config.toml
num_key_value_heads = 4
head_dim = 64
vocab_size = 8192
qk_norm = true
attn_scale = 0.125
parallel_block = false
optimizer = "adamw"
max_grad_norm = 1.0
warmup_steps = 235
schedule = "cos"
max_seq_len = 512
train_tokens = 285400000
MLP neurons of a small language model. Each row is named by its layer, matrix (up: input weights) and neuron, and shows model dimensions 0-127. Each number is 128 + 32 x the weight over its row's rms, rounded and kept within 0 to 255.
After each neuron's rows, "fires on" lists the tokens most often at its 100 highest values on Wikipedia text that the model never trained on.

L2.up689 [150 137 157 159 135 114 170  65  74 142 133 117 124 199 150 143 136 178 107  91 129  59 108 140 132 145  16 124 178 169 128  70 117 147 110 105 139 161 167  92 130  73 113 184 100 124 124 145 142 148 141  65 105 148 155 160 152 137  67  91  97  90 126 127 146 171  79 135 153 128 168 111 175 160 177 145  93 183 112 115  77  94  86 128 128 112 165 126 126 107 112 155  71 153 155  94 117 109 142 123  74 164 112 175 146 187 137  40 163 143 148 125 124 148 133  74 136 197 110 145 119 105 151 176 163 138 128 141]
fires on: "°", "′", "″", "\n", "|"

L4.up705 [ 91  66 122 145  56 136 180 119 102 140 134 111 142 140 144 135 153 138  63 121 126 182 163 226 168 163  66 131 147 130 101 101 119 173 113 129 138  68 124 131 158 100 157 102 152 138 105 142 115  92 155  76 145 119 144 136 119 183 150 129  83 146 139 130 207 173  66  86 168  85 171 108 146 173 162 115  99 137 143 184 130 169 123  93 120 107 100  80 140 156  63 207  95 147 141  93 143 106 121 173 128 169 195 122 117 156 117 129  93 115 139 101 119 158 138 138 166 155 132 161 107  80 166 115 191 188 146 132]
fires on: "–", " by", " as"

L4.up343 [150  80 142  82 134 130 173  69 100 146 139 110 129 146 108 225 172 158  72 122 122 101 144 123  76 128 125 148 126 132 140 100 176 154 122 154 138 174 185 129 132 137 147 150  66 145 136 145 154 121  80 128  75 107 116 145 114 151 101  65 140 137 177 131 128 122 117 136 164 154 173  79 177 179 196 140 125 153 154  99 166 126 114 127 183 109 109 112 143 134 107 177  84 159 139  88 132 116 134 130 135 103 142 155 131 152  89 100  18 137 126 119 166 126 152 150 167 150  82 130 141  87 151 127 179 153 149  57]
fires on: " and", " he", " she", " who", " He", " his"

L3.up956 [134 105 156 103 140 132 111 112 116 127 125 131 117 140  90 128 103 156 106 158  92 125 183 110 142 163 146  72 151 149 106 128 121 165 149 136 149 174 125 161 181 175  82 182 120 160 137 159 147 127  93  97 137 130 181 156 215 128 121 166 122 111 168 136 198 134 110 174 128 111 115 136 126  67 164 122 123 114 154 112 197 146  54 136 142  66 155 102 137 158 111 165 100 119 164 118 170 112 132 107 189 149 157  88  96  98 121 121 158 163 109 142  98  91 111 115 151 145  90 106 105 114 121 221 148 148  84 127]
fires on: "ing", "al", " 2"

L4.up173 [ 89  60 158 103  93 123 149 133  78 131 182 109 145 156 113 151 155 181 135 119 165  69 134 170 102 130  71 161 133 127 135 105 126 177 150 143 102 137 143  96 113 133 153 113  77 136 121 159 118 140 161  33 101 166  77 106 214 116 133 104 127  61 170 145 105 126 111 106 150 169 117 115 127  80 128 150 138 128 124 165 158 153 134 135 141 114 109 105 117 199  61 142 117 176 140  71 124 107 117 113 173 189 143 162 158 158 129  94 108  74 122  97 145 150 159 164 112 136  21 173 145  95  92 140 126 169 134 135]
fires on: ";", "\n", ")", " (", " "

L4.up120 [104 118 169 111 141  95 138 113 122  85 154  67  88 130 119 114 120 109 165 177 140 102 114 193  75 155 117 101 116 151  87 106 145 146 147 126 106 103 144 152  96 126 134 112  89 126 120 113 198 155 147 183 150 152  77 124 171 163 169 149 155  57 188  88 140 103 127  82 136 159  95  86 124 124  91 145 108 132 170  97 165 158 123 134 104 104 140 148 120 245  35  99  91 160 167 102 132 143 132 167 138 189  97  92 157  95 107 136 110  91 135 138 166 115 138 130 128 128  41 231 172 154 133 100 144 159 103 144]
fires on: " |", ";"

L3.up938 [104 131 112 151 115 162 150 158 134 165 118 164 168 138 110 133  93 118 107 174 113 131 147 140 114 120  96 152 115  80 172 116  80 206 160 179  89 153 169 143 110 141 104 113 125 140 158 138 158 166 142 127  88 120 107 168 167 183 115 150 118 140 119 117 189 138  96 141  98 165 131 143 125 112 129 200  89 157 122 142 114 164  79 129  93  77  55  97 150 124 114 114 158 145 139 157 213 154 103 128 155 111 116 111 137 154 104  84 173 111 119  91 158 120 138 100  62 126 223 156 166  97 139  99 123 113 112 141]
fires on: "ing", " the", " called", " an"

L3.up930 [144 156 130 136 127 102 156 122 174 105  98  86 111 164 137 144 151 142  76 103  95 145 145 156 107 136 103  97 128 100 160 175 179 121 120 207  59 141 192 149 172 137 135 177 122  88  83 107 132 141 138 113  88 119  76 127 173 172 133 145 112 125  99 134 121  88  98 130 168 117 144 113 157 110 134 163 131 137 114 100 128 178 121 100 181  69 123 128 105 146 138 250  77 111 143 120 173  80 169  94 131  89  93 116 129 184 103  86  84  84 131 147 161 112 144 181 141 144 145 105  96  90 197 121 195 180 181  74]
fires on: " she", "ki", " She", "ko", "ka", " he"

L7.up729 [112  73  58 125 105 108 116 162 179 137 138 110 101 180 126  99 126 133  48 132 141 108 127 121 146 172 117 172  92 112 127  74 154 108 171 122  59 110 175 134 148 105 114 106 139 133 152 126 122  94 143 157  68 160 147 118 152 161 174 114 112 107 179 143 121 135 154 123 164 137  98 125 148 131 189 104 194 162 173 176 143 136 133 124  98 128  80  82 141 146  97 147 129 163  96 160  73 174 141 128  91 104 137 114  72 175 108 143  75  89  97 147 108 125 167 130 146 160 166  58 101 100  90 179 177 108  81 150]
fires on: ",", " and"

L7.up923 [ 69 152 113 178 169  78 155 183 128 212 141  85 156  92  59 127 129  74 171 107 122 150 135 151 107 114 125  79 140 129 134 109 157 137 128  78 101 119 140 110 143  49 100 130  82  87 146 127 138 180 121  22 167 105  82  92 148 147 153 118 138  96 123 157 101 114 133 175 135  89 148 134 143 154 159 130 110 179 120 110 123 122 130 149 155 129 141 132 159  94  65 152 145 140 125 115 185  76 193 149 164 131 142 150 214 148 139  77 118 129  92 138 142 113 179  75 136  85 120 146 166  50 112 155  97 128 113 129]
fires on: "=", " also", " that", "s", "\"", " then"

L3.up390 [156 121  99 191 118 120 122 148 116 141 122  82 134  55 169 130 161 119 109 150 140  59 200 137 119 156 121  68 111 105  79  75 210 178 131  93 167 138 143  84 110 203 206  70 118  83  60 136 158 199  91  51 126 188 109 136 103 134  73 187 101 133 125  74 183 107 144 104  62 185 153 101 132 136 127 129  63 116 111  65 142 161 137 161 169 106 130 113 142 174 125 174  76 154 127 124 120  92 111 102  84 131 109 123 129 143 106 111 143 146 130 125 181 134 215 126 169 153  93 114 152 117  92 144 108 177 140 119]
fires on: "us", "ov", "os", "ins", "aj", "av"

L7.up70 [117 105 124 122  75  89 179 154  90 153 190 129 126 162 135 163  96 143 106 115 107 100 165 179 121 199 111 177 151 117 100 104 125 127 115 174 112 132 117 106 121  84  72 145 132 142  65 175 129 101 160 116 111 171 110 163 134 106 112 176  87 103  85 124 181 150 123 147 184 176 187  87 113 103 148 110 114 152 102 153 137 165 179 126 151 152 138 129 182 134 149 177  66 123 229 112 102 127 120  95 140 182 138 114 122  87 109  77 153 125 141 137 179 112 194 140 138 129 138 150 134 104 205 190 138  83 139 192]
fires on: " in", " (", " of", ",", " Home", " to"

L4.up615 [118  76  92 111 113 144  93 134 153 100 141  74 141 151 161 173 132 134 149 166 129  97 143 161 140 134 133 122 127 107 124 170 163 179 106 152 186 141 220 138 151 150 139 142 126 110 114 145 151 102 111 131 112 141 102 134 151 181  98 130 135 106  96  64 192 151  97 190 143 105 133 153 154 151 126 152  98 146 205  69 117 154  72  74 125  88 102  62 121 136 119 161  57 171 140  85 133 122  92 153 117 140 195 152 122 156 145  78 114  99 148 109 164 143 132 186 127 147  77 176 174 109 168 146 150 154 126 112]
fires on: " as", ":", "n"

L4.up1225 [164 116 122 123 127  95 151 146 121 129 173 102 134 185 111 160 135 126 152 102 103 122 148 130 130  88  93  76 177 103 101 150 122 188 132 131 159 103 190 141 123 103 150 111 148 172 106 147 158 108 164 129 171 102 108 121  91 153 114 133 113  93  91  93 167 147  61 142 192 107 143 117 138 163  56 134 125 151 145 110 118 136  92 106 121 145 150 142 100 151  62 170 137 177 111 132 102 116 174  88 158 156 151 118 112 182 126 136 119 140 121 120 131 151 133 198 103 197 105 226 156 137 150 155  93 201  58 144]
fires on: " as", ":", "'", " des"

L4.up342 [108 120 123 118 162 160 125 146 117 134 140  66 167 197  70 146 137 122  93 112  90 136  90 124 123  74  75 147 129 125 108  53 135 166 121 181 179 141 163  99 164 103 174 162 113 140 130 147 108 169 135 102 116 104  73 148 167 130 162  76 147  76 149 122 127 129 148  71 176 143 151 103 166 160 111 134 167 188 162 154 148  76  58 114 157  72 109  97 110 156  83 149 101 151 156  88 131 167 109 126  85 118 165 129 181 210  92 133 116 138 127 102 173 117 176 131 123 169 102 200 144  83 129 128 147 137 112  99]
fires on: " (", ")", " mar", "M"

L4.up2 [131 128 142  94 131 116 136  95 185 115 148  84 116 169 107 144 146 153  94  69 152  65  94 170 102 182 111 157  82  90 116 136 114 152 118 103 113 105 161  92 104 147 136 153 154 134 143 171 107 109  98 144 110 173 105 131 153 184 155 130  75 140 171 118 159 194 114 139 157  90 154  80 162 141 158 159 133 149 112 110 126 117  89 126 190 114  96  86  95 163 141 174  64 179  95 116 152 153 176  93 102 124 140 144 139 152 109 108  83 124 108 130 144 170 144 197 155 132 150 132 127 105 136  92 184 158 127 161]
fires on: " in", " (", "born", " born", " on", ","

L3.up715 [ 89 119 134 122  96 109 169 134 116 110 177 111 119 164 144 145 123 105 121 100 112 126 165 171  96 117  81 153 190 153 108 102 174 157 125  97 137 125 137 122 119 111 140  87 126 176 158 153 131  57 160  53 114 103  84 151 168 133 132 145 112  77 115  99 171 129  98  89 179 132 142 116 143 134 119 132  99 132 120 139 169 127  99 177  61 137  93 149 115 101  58 137 139 141 165 123 119 142 124  95 146 176 139 127 175 114 163 137 108 177 116  97 125 133 199 154  98 204  73 193 137 169 145 153  97 241 145 143]
fires on: " as", "\n ", " ;", " ITA", " by", " FRA"

L2.up339 [146 136 144 115  88 145 106 185  66 190 189 103 161 132 124 123  99 146 140 189 145  36 142 158  98 161 120 116 135 155 138 116 111 163 133 119 201 164 161 161 154 131 145 119  83 112 139  67 120  81 112  73 102 132 118 142 129 152 107 163 134  95  83 136 123 114 117 132 130 125 156  79 104 127 177 136 117 124 132 142  84 112 105 139  79  92  98 146 138  92 136 139  77 157 135 175 132  67 139 111 140 141 126 116 224 176 123  88 171 120  93 109 143 110 198 141 130 109 152 174 100  64  92 102 121 161 127 182]
fires on: "l", "ti", "e", "d", "ea", "ra"

L7.up82 [170 105  90  85 172 125 165 118 120 115 152 103 132  76 124  94 118 161 131 114 144 117 119 130 122 111 104 133 178  48  97  24 120 157 217 168 173 133 179 160 140 138 120 134 111  79 154 120 133 129  53 109 114 116  96 124 122 115 119 126 107  55 147 106  96 123  93 200 148 100 142 120  65 107 207 111 148 169 123 165 167 135 114  54  77 126 147 132  95 104 125 109  75 111 133 139 140 105 134 147 131 118 160 122 149 144  55 145 108 137 126 133 159 124 129  76 127 172 157 101 117 142 132 146 114 181 150 165]
fires on: ",", " the", " a", " (", " of"

L4.up367 [115 122 116 184  99 126 191 126  80 190 134 106 145  31 175 194 162 144  47 111 167  82 153 133  97 175 130 168 164 121  77 154 115 175 122  79 182 128 153 144 128 126 152  76 148  99 182 168 177 151 118  84  84  81  94 146 128 182  66 139 137 125 145  85 182 128 129 158 117  69 168  90 150 140 121 131  51 119 122  99  69 144 132 104 147 127  87  77 131 156 173 146  88 142 153 120  99  32 102 169  86 171 129 136 140 118 141 128 106 124 119  71 145 146 186 134 148 104  61 179 133 134 131 177 105 155  99 149]
fires on: "s", "ers", "os", "ars", "ins"

L3.up809 [113  88 118 115 144 132 181 130 164 130 111 120 113 174 120 109 105 123 117 120  67 142 108 114 144 151 126 115 105 102 128 168 122 207 159 158 117 170  84 137 130 132  54 114 118 121 129 119 177 140 114 132 151 114 131 143 138 193 163 165 151 121 154 136 175 201 104 148  79 149 113 109  94 103 156  68 144 187 147  93 137 162 132 129  80 105  93  77 219 143  90 158 150  89 171 100 188 171 159 100 208 183 112  75  86 146 126 167 152 148 136 144 128  85 134 153 159 123 137 123 103 126 146 101  72 142 135 143]
fires on: "y", "ing", " election"

L7.up1092 [154 132 118 126 171 125 181  78 103 158 112 122 124 138 122 141 133 156 141 120 143 150  87 138  77 101 118 147 100 100 136  80 114 161 158 147  91 157 179 106 136  96 119 150 150 179 179 174 104 146 106 108 143  94 105 106 113 108 121 184 144 106 129 114 128 125  83  86 137 114 187 133 149 153 179 133 112 166 127 193 143  90 117 117 144 145 102  94 159  93  90 160  86 155 104 133 150 136 157 101 108 153 144 124 112 170 117 149 138  67 118 146 156 131 169 189 149 153 134 121  83  61 137  80 146 171 143 126]
fires on: "-", " (", "=", "\n", ")"

L4.up177 [ 86  97 109  89  76  98 159 107 135 100 135 131  75  88 146 195 161 155  99 108 100 116 146 136 144 151 107 126 149  78  99 105 146 172 126 138 128 175 176 108 143 164 103 118  76 102 118 137 134 132  97 155  79 201  67 149 149 154 163 106 136 101 153 120 163 143 119 103 182 145 150 110 174 154 102 133 141 170 124 125 117 217  94 167 194 111 127  77 176 166 117 173 103 121 133  73 169 142 169 109 155 167 158 126 152 111 106 119  87 111 141 125 171  93 152 145 170 141 123 118 154  65 125 144 166 146 133 147]
fires on: " and", " he", " He", " she", " they", " which"

L4.up1005 [166 131 131 171  90 157 123 146 161 109 142 110 156  51 117 138 144 125 130  90 115 143 172 161 108 165 110 151 181  69 125 105  81 139 124 122 159 192 152  89 182 170 130 165 108 132 156 153 114 146 153 104  55 138 153 167 118 137 146 145 156 146 173 103 119 104  88  76 125 150  72 124 137 132 132 156  75 123 141 145 139 149 132 134 115  87 141 101  50 167 159 123 127 134  80  92 118  97 187  90 157 177 158 192 166 134 176 115 113 123 101 126 127 135 152 146  79 126 130 154  93 121  91 243 152 131 104 137]
fires on: " cl", " located", " known", " based", " Website", " www"

L3.up1188 [116 141 127 119 100  98 167 133 131  69  88  88  76 167 159 155 121 125 122 160  96 125 132 111 192 140 125 114 120 103 109 140 148 154 136 133 159 116 143 193  84 122 126 153  94 123 166 122 148  82  99 122 105 105 107 132  90 129 115 109 144  78 154  93 126 180 111 119 188  85 156  95 153 120 146 145 157 147 158  76 129 141  70 152  83 101 127 104 191 166 132 115 129 108 162  71 143  86 132  61 171 190  70  62 105  99 116 149 141  73  74 131 150 100  96 147 157 142 143 120 151 159  98 174 128 230 108 120]
fires on: "y", "s", "á", " Ireland", " also"

L7.up743 [135 114 152 102 112 129 121 104 116 177 185 100 150 125 163 166 123  71 141 144 150  87 141 161  84 142  63 125 174  87 106  75  93 129 114 157 138 101 106 130 174  84 141  84  97 142 129 188 141 144 151 143  68 130 141 143 166 135 136 130  59 106 138  83 137 151 100  70 232 122 173 115 149 170 132  91  98 106 136 162 141 152 217 118 213 108 134 124  82 174 158 161 126 144 174 158  55 139 134 108 132 145 180 135 129 125 115  82 133 139 132  51 140 171 134 170 162 133 115 161 108 140 106 127 165 159  52  81]
fires on: "z", " and", " –", "pha"

L7.up1229 [ 89 119 143  86 115  99 164  71  87 188 169 170 114 171 137 137 145 135  87 103 113 150  94 194  70  91 158 149 176  68 108  98  94 226 125 102 201  90 129 151 130 114 130 157 154 135 128 175 143 139 123  98 152 183  86 131 124 149 140 146  94 118 148 139 133 151 113 107  74 140 145 133 137 135 209  97 131 157 114 162 145 105 114  98 143 115 155 156  36 117  98 146 106 132 130 142 165 190 132 108 181 186 114  91 103 171  95 120 129  90 135 119 202 139 127 101 162 129  92 128 115 104 130 101 125 155 177 134]
fires on: " (", "\n", " |", "\n\n"

L4.up11 [129 141 195 130  87 144 124  85 144 180 128 127 129 203  53 153 114 154  87 131 134 100 140 176 117 125 138 130 140 105 147 110 127 167 134 192 189 111 153 108 126 153 134 178 151 118 115 140 159 103 119  97  31  81 117 154  88 189 116 161  84 119 138 145 108 143 106 100 214 120 178 107 133 115 118 182  69 166  80 136 101 151 162 177 106 145 178  15  89 185 134 195  53 124 120 135 131  72  76  93 165 109 201 151 154 131 128 118  64 135  80  94 150 104 135 175  73 142 161 146 152 137 137 124 145 163 140 140]
fires on: "do", " fo", "ha", " do", "po", " Fo"

L7.up95 [160 103  82  85 121 146 126  93 159 127 143 117  79 174 157 130 107 154 171  90 135 151 116 204  96  96  73 168 135  88  81  83 125 167 153 142 147 143 145 107  98 167 110 159 115 162 125 151 140  82 134 130  94 169 106 114 158  71 166 161 136  95 157 161 102  95 102  87 194 195 158 147 103 158 171  84  86 110 123 186 176 128 136  82 156 159 132  96 140 146  98 162  98 117 176  93 138 137 150 144 110 183  74 110 149 144  83 147 110 101 139 127 137 132 155 176 150 142 121 154 121 111 154 109  92 133 108  89]
fires on: "\n", ",", " ("

L7.up608 [140  88  26 150  72 113 149 137 126 141 194 179  91 134 108 118 115 144 164 173 121  68 121 134  91  88  91 103 142  87 129 143 129 136 137 171 135 130 127 132 184 139 154 140 139  88  88 182 133 195 113 153 107 119 106 132 159 140  92 122 100 118 124 129 114 139  93 122 104  84 165  59 191  96 148  88 142 115 136 158 166 155 146 136 173 117 176 122 147 135 132 113 141 170 158 117 107  61 106 122 186  96 157 131 151 177 147  80  72 105  49 134 100 131 149 163 113 140 121 137  95 100 133 122 182 106 104 113]
fires on: ",", " of", "-", " and", "sp"

L7.up962 [147  98 133 184 105  67  93 130 178 156 197 143 102 147 120 120 126 131 147  99  90 160 166 205 100 132 149 173 131  82 156 108  58 145 159 149 104  76 164 120 164  92 116 152  94 107  68 130 167 188 123 184  83 171 129 182 153 119 151 127 127 124 126 120 155 116  67 135  92 153 200 112  69 144  65 169 119 110 141 152 126 155  98 120 130 105 137  90 124 134 101 192 121 129  89  93 127 134 175 151 138 102 192 115 177 122 143  92 160  96 130 136 174 144  73 174 126 135  98 185 178 117 164 169 135 171 145 119]
fires on: " of", " 2012", ":"

L7.up125 [ 80 119  78 162 129 103 122 182 178 196 193 166 103 180  97  87 114 184 119 101 114 132 110 136  66 138 175  93 120 104 156 148 112 145 163 230  50 118 110 106 146 155  90 184 110  78  78 152 164 147 145 114 142 155 109 148 130 157 127 123 141 113 126 118 215 132 127 133  93 118 182  99 123 134 101  98 167 151 144 176 198 169 160  53 146 127 115  89 151 119  85 134  93 161 139  95 162 122 135 113 157 135 155  61 135  54  75  71  95  78  94 140 124 138 171 180 114 115 111 151 152 122 174 171 158  87 151 167]
fires on: " of", "s", " (", ":", "-"

L7.up113 [102 126  92  75 128 168 107 125 177 185 197 106  96 122 157 115 117 167  97 125 164 109  84 123  72 157 135  94  73 131 116 116 133 113 141 171 100 166 124 127 132 135 151 160 112 103  80 152 152 103 105 119 143 132 163 116 142 132 101 151 184 106 139 103 145 125 139 140 118 143 141 165 144  73 104 141 157 107 153 151 116 161  97  66 139 142 116 121 176 164 109 190  98 178 138  65 177 103 126  85 151 137 126 125 150  48 157  86  98  77  80 106  70  85 163 167 117 133 116  82 147 156 125 101 181 153 127 169]
fires on: ",", "'", " |", "-", "s"

L7.up997 [ 91  75 159  65 160  92 134 137 154 168 103 150 192 148 140 110 135 196  97 122 109 145 141 118  91 132 145 164 151 179 182 134  93 200  89 106 107 136 143 134 139  95  94 147 123  62  99 111  86 117  71  72 119 122 145 216 149 134 102 137 107 126  98 140 163 130 153 122  93 189 165 143 111 117 138 149 157 165 166 168 124  36  97 131 144 124  78 105 122 101 142 156  79 143 129  80 178 131 120  64 128 124 117 102 153 205  98 105  81  96 115  85 162  99 151 176 118 102 130 149  98  84 140 111 120 139 103 180]
fires on: ".", "X", "ion", "s", "zer", " was"

L7.up126 [104 169 141 119 135 127 175 144 105 154 123  88 139 103 133 106 156 143 168  97  93  86 117 188  69 172 141 163 119 125 147 141 173 202 156 115 146 149 145 173 123  79  92 101 152  90 131 145 161 167  87  97 136 152 107 200 167  99 150 131  62 133 168 154 148 178 175 168 128 171  99 112 161 173 167 127 153 104 143 174 110 117 185 103 144 104 110  37 117 116 115 135 125 143 141  83 127 136 139  98 116  83 162  72 192 176  23 151 133 122 109  63 114 124 131 165 148 128 111  88 177 101  33 117 102 106  99 130]
fires on: "\n", "."

L4.up633 [152 110 105  94 161  86 126 122 130 131 194 151  98 201 135 132 129 190  91 127 155 129 115 137  74  82  67 116 172 131 140 111 141 179 144 182 168 112 157  63 206 152 103  84 110 164  92 125 132 165 164 129 137 117 112 141 130 168 106  96  89 111  78 107 164 141 132 111 126 100 192  75 127 178 155 105 105 175  95 199  96 123  80 114 113 133 115 160 142 120 114 170 161 178 145 163 138  72  93 157 162 124 122 155 183 133 131 122  64 158 164  92 128 117 151 130 107 193 116 156 103 126 128 105 134 187 109 157]
fires on: "°", "-", "}", " ro", " m", " top"

L2.up925 [122 130 109 124 115 187 118 146 147 160 160 154  76 124 164 165 143 170 135 178 156 133  67 111 127 139 108  83 105 106 190 123 144 235 138 156 105 170 106 132  92  95 123 103 131 158 116 158 201 136 117 127  90 132 117  67 106 176 117 168 132 133 107  79 117 130 106 159 116 100 109 100  78  87 165 133 119 190 176 133 131 105 127 137  86 113  71  95 188 105 147 103 101 150 175 150 190 150 178 154 193 168 106 108 103 134 135  97  87 107 155  71 120  97 188 171  62 154 110 114 133 111 101 148 118 145 107 168]
fires on: "ing", "tes", "ions", "ines", "ces", "aring"

L2.up260 [139  78 103 127  88 136 159 103  67 161 148 108 161 138 201 152 153 221  80  90 103 177 155 164  89 120  47 146 179 100  87  84 172 129  91 154  61 110 155  31 111 132  65 117 162 138 102 149 104 113 174 137  77 150 122 156 174  91  80 168  95 102  93 171 152 134 126 100 164 181 128 134 184 103 136 158 102 175 146 128  70 163  69 113 220  97 141 129  97 142 130  83 141 130 125  89 117  59 139 105 136 112 154 182 118  82 109  78 119 123 177 140 157 143 121 169 140 174 158 205 147 144 146 163 124 111 138 154]
fires on: "°", " mi", " mo", "″", "/", " up"

L7.up728 [103 151 127 190 136 102 125 115 143 132 107 109  80 104  96  82  98 165 202 139 122 120 145 121 151 141 127 119 159  79 151 101  97 140 164 197 160  90  87 150 145 112 127 126  93 148 104 185 106 150 138 140 137 142  70  58  69 173  96 118  80 100 155  84 131 131  90 164 198 181 119 165 125 109 181  73 108 139 142 139 152 140 150  76 117  91 167 110 138 163 123 115 158 114 112 198 153 132 104  99 123 140 185  83 138 187 105 135 143  79  86  94 133 155 114 134 111 209  96 133 142 168 127 158 150 123 184 166]
fires on: ",", " of", " |", ":", ";"

L4.up96 [143 103 187  79 151  93 144 106 131 159 189 108 131 164 101 155 145 108  93 108  80  69 155 132 131 100 120 105 146  95 101 110  99 189 131 115 163 137 108 103 152 128 149 239  93  80 143 134 126 113 187 102 139 115 120 175 110 175 148 154 129  70 121 126 116 163 115 115 205 125 182 130 168 144 108 124  80 153  81 125 156 202  83 142 109 103  81 124 129 112  96 126 110 170 133 140 119 115 141  19 152 194 130 106 140  97 133 122  90 106 128 108 137  93 173 168 163 151 110 195 164 103 123 240 122 121  88 137]
fires on: " =", ":", "'", " team", "s", "\n\n"

L4.up1043 [128 171 124  88 106 112 152 133 115 128 120 111 115 139 126 147 121 109  96 147 106 171 129 153 129  69 121 113 152  67  92 143 119 143 125 163 155 153 155 155 106 105 113  92 134 154 123 137 148 113 124 157 177  88 116 115 116 157 131 137 139 112 149  83 156 155  87 116 127 136 142 125 102 200 137 134 152 147 138 175 123 111 104 131  76 119 120 139 133 134  78 195 134 160 136  74  78 135 112 162 110 156 182  82 132 161 120 167 133 133 148  98 173 138 138 166 130 156  72 189 208 147 151  94  65 163  61 129]
fires on: " as", " –", " -", " in", " Center", " by"

L7.up319 [122 111 131  72  94 102 114 182  94 144 180 161 132 114  92 184 138 138 110 124 157  80 130 163 116 102 122  91 176 107 102 132 124 125 133 136 106 141 162 164 163 121  88 105 150 139 122 101 147 143 172  99  93 156  79 114 104 130 105 138 105 172 138 172 193 129 128 102 120 173 153  84  94  98 142 146 134 133 139 154 131 132 133  51 169 109 147 127 149 141 145 222  71 176 119 139 164  94 133  92 119 122 155 145 161 125 122  49 140 103  96 144 147  90 197 197 146 105 168 128  85  83 130 121 128 154  92 194]
fires on: "'", "r", " \"", "l", "d"

L7.up1195 [142 116 129 126 138  93 207 138  90 149 144 125 171 132 135 100 132 112 149  78 102 105 165 169  76  70  94  87 143  61  99  67 124 128 142 174 119 146 120 136 119 118 121 116 130 112 150 147 162 160  93 113 122  90  39 137 117 128 137  95  81 140  90 140 176 112  78 122 156 110 201  85 127 135  82 113 103 135 152 125  98 130  92  84 148 143 151 129  98 156 131 161  48 134 134 127 152 108  60 170 137 128 189 121 168 133 113 107 114 154 171 131 133 143 140 172 105 136 113 166 145  75 144 117 102 172 124 142]
fires on: " (", " the", " of", " My", " in"

L4.up355 [ 78 126 124  78  89 165 150 132  95 192 166 126 164 128  89 127 136 134 155  99 138  89 121 140 127  83 118  99 125  90 150  81 145 136 213 144 111 134 130  65 146 156  89 158 101  69  78 147 167 175 113 113 146 105  99 138 141 116  89 119 151  95 144 124 160 118  79 110 107 157 167  72 129  65 139 140 137 143 106 148 161 152 123 106 179 111 137 114  69 157  70 165 114 138 141  37 135  75 123 133 140 187 151 144 189 123 155  87 130 106 141 145 141 118 147 136 111 150  79 114 195 118 154 162 101 168 127 134]
fires on: "\n\n", "|", ";", "  ", ":", ")"

L3.up754 [ 90 127 122 161  97 156 112 119 118 105 113 170 115 146 125 134 164 139 122  72  88 156 123 195 155 139 139 124 138 169 158 189 138 129 124 171  74 116 108  55 168 114 166  66  28 189 101 135 144  94 103 189 115 120 110 162 139 117  86  74  83 134 166 112 176  93  77 146 142 148 143  95 105 122 174 117 112 154 107 138 125 115 132 135 120 114 121  95 145 119 133 120 127 137 154 142 152 128 116 138 145 142 115 186 119 181  67 127 106  67 115  72 140 137 149 127 126  79  44 137 172 153 129 143  93 127 162 113]
fires on: "°", " went", " 978", " lb", " came", " United"

L4.up335 [ 41 140 137 129 132 131 185 143 109  91 160 106 171 133 124 131 151 136 148 124 174 139 138 191  94 119  89 166 142 106 107 108 123 201 127 125  78 138 143 110 142  93 114 106 113 143 153 161 164 138 137  88 127 184 108 143 159 132 150 107 153  94 127 135 192  88 141  83 166 174 159  93 141 122 115 162 115 106 125 145 158 116  38 135 129 144 104 137  72 156  36 162 115 143 136  77 136  90 185 140 171 150 132 131 174 131 111 110  92  97 144 114 118 160 173 120 129 132  38 135 140 113 142 127 126 187 129 143]
fires on: " |", ")", "\n", ";"

L2.up98 [  5 165 112 110 133 107 153  94 129 143 119 131 116 116  65 125 144 117 120 119 118 167 168 177  72  61  69  99 125 165 139 128 142 173 142 118 147 138 148 146 133 163  88 150 114 101  72  98 159 125 145 104 103 155 146 151 102 145 131 128  89 165  71 115 173 123 117 166 189 160 160 142 171 168 131 164  97 115 118 174 142 184  60 108 100 157  85 129 123  86 150 123 160 122 136 160 137 172 165  79 142  75 121 105 157 114 113  88 127 106 163 124 173  65 136 152 130 104 136 112 197 139 163 109 128 149 111 105]
fires on: " as", "que", " flu", "ille", " abs", "be"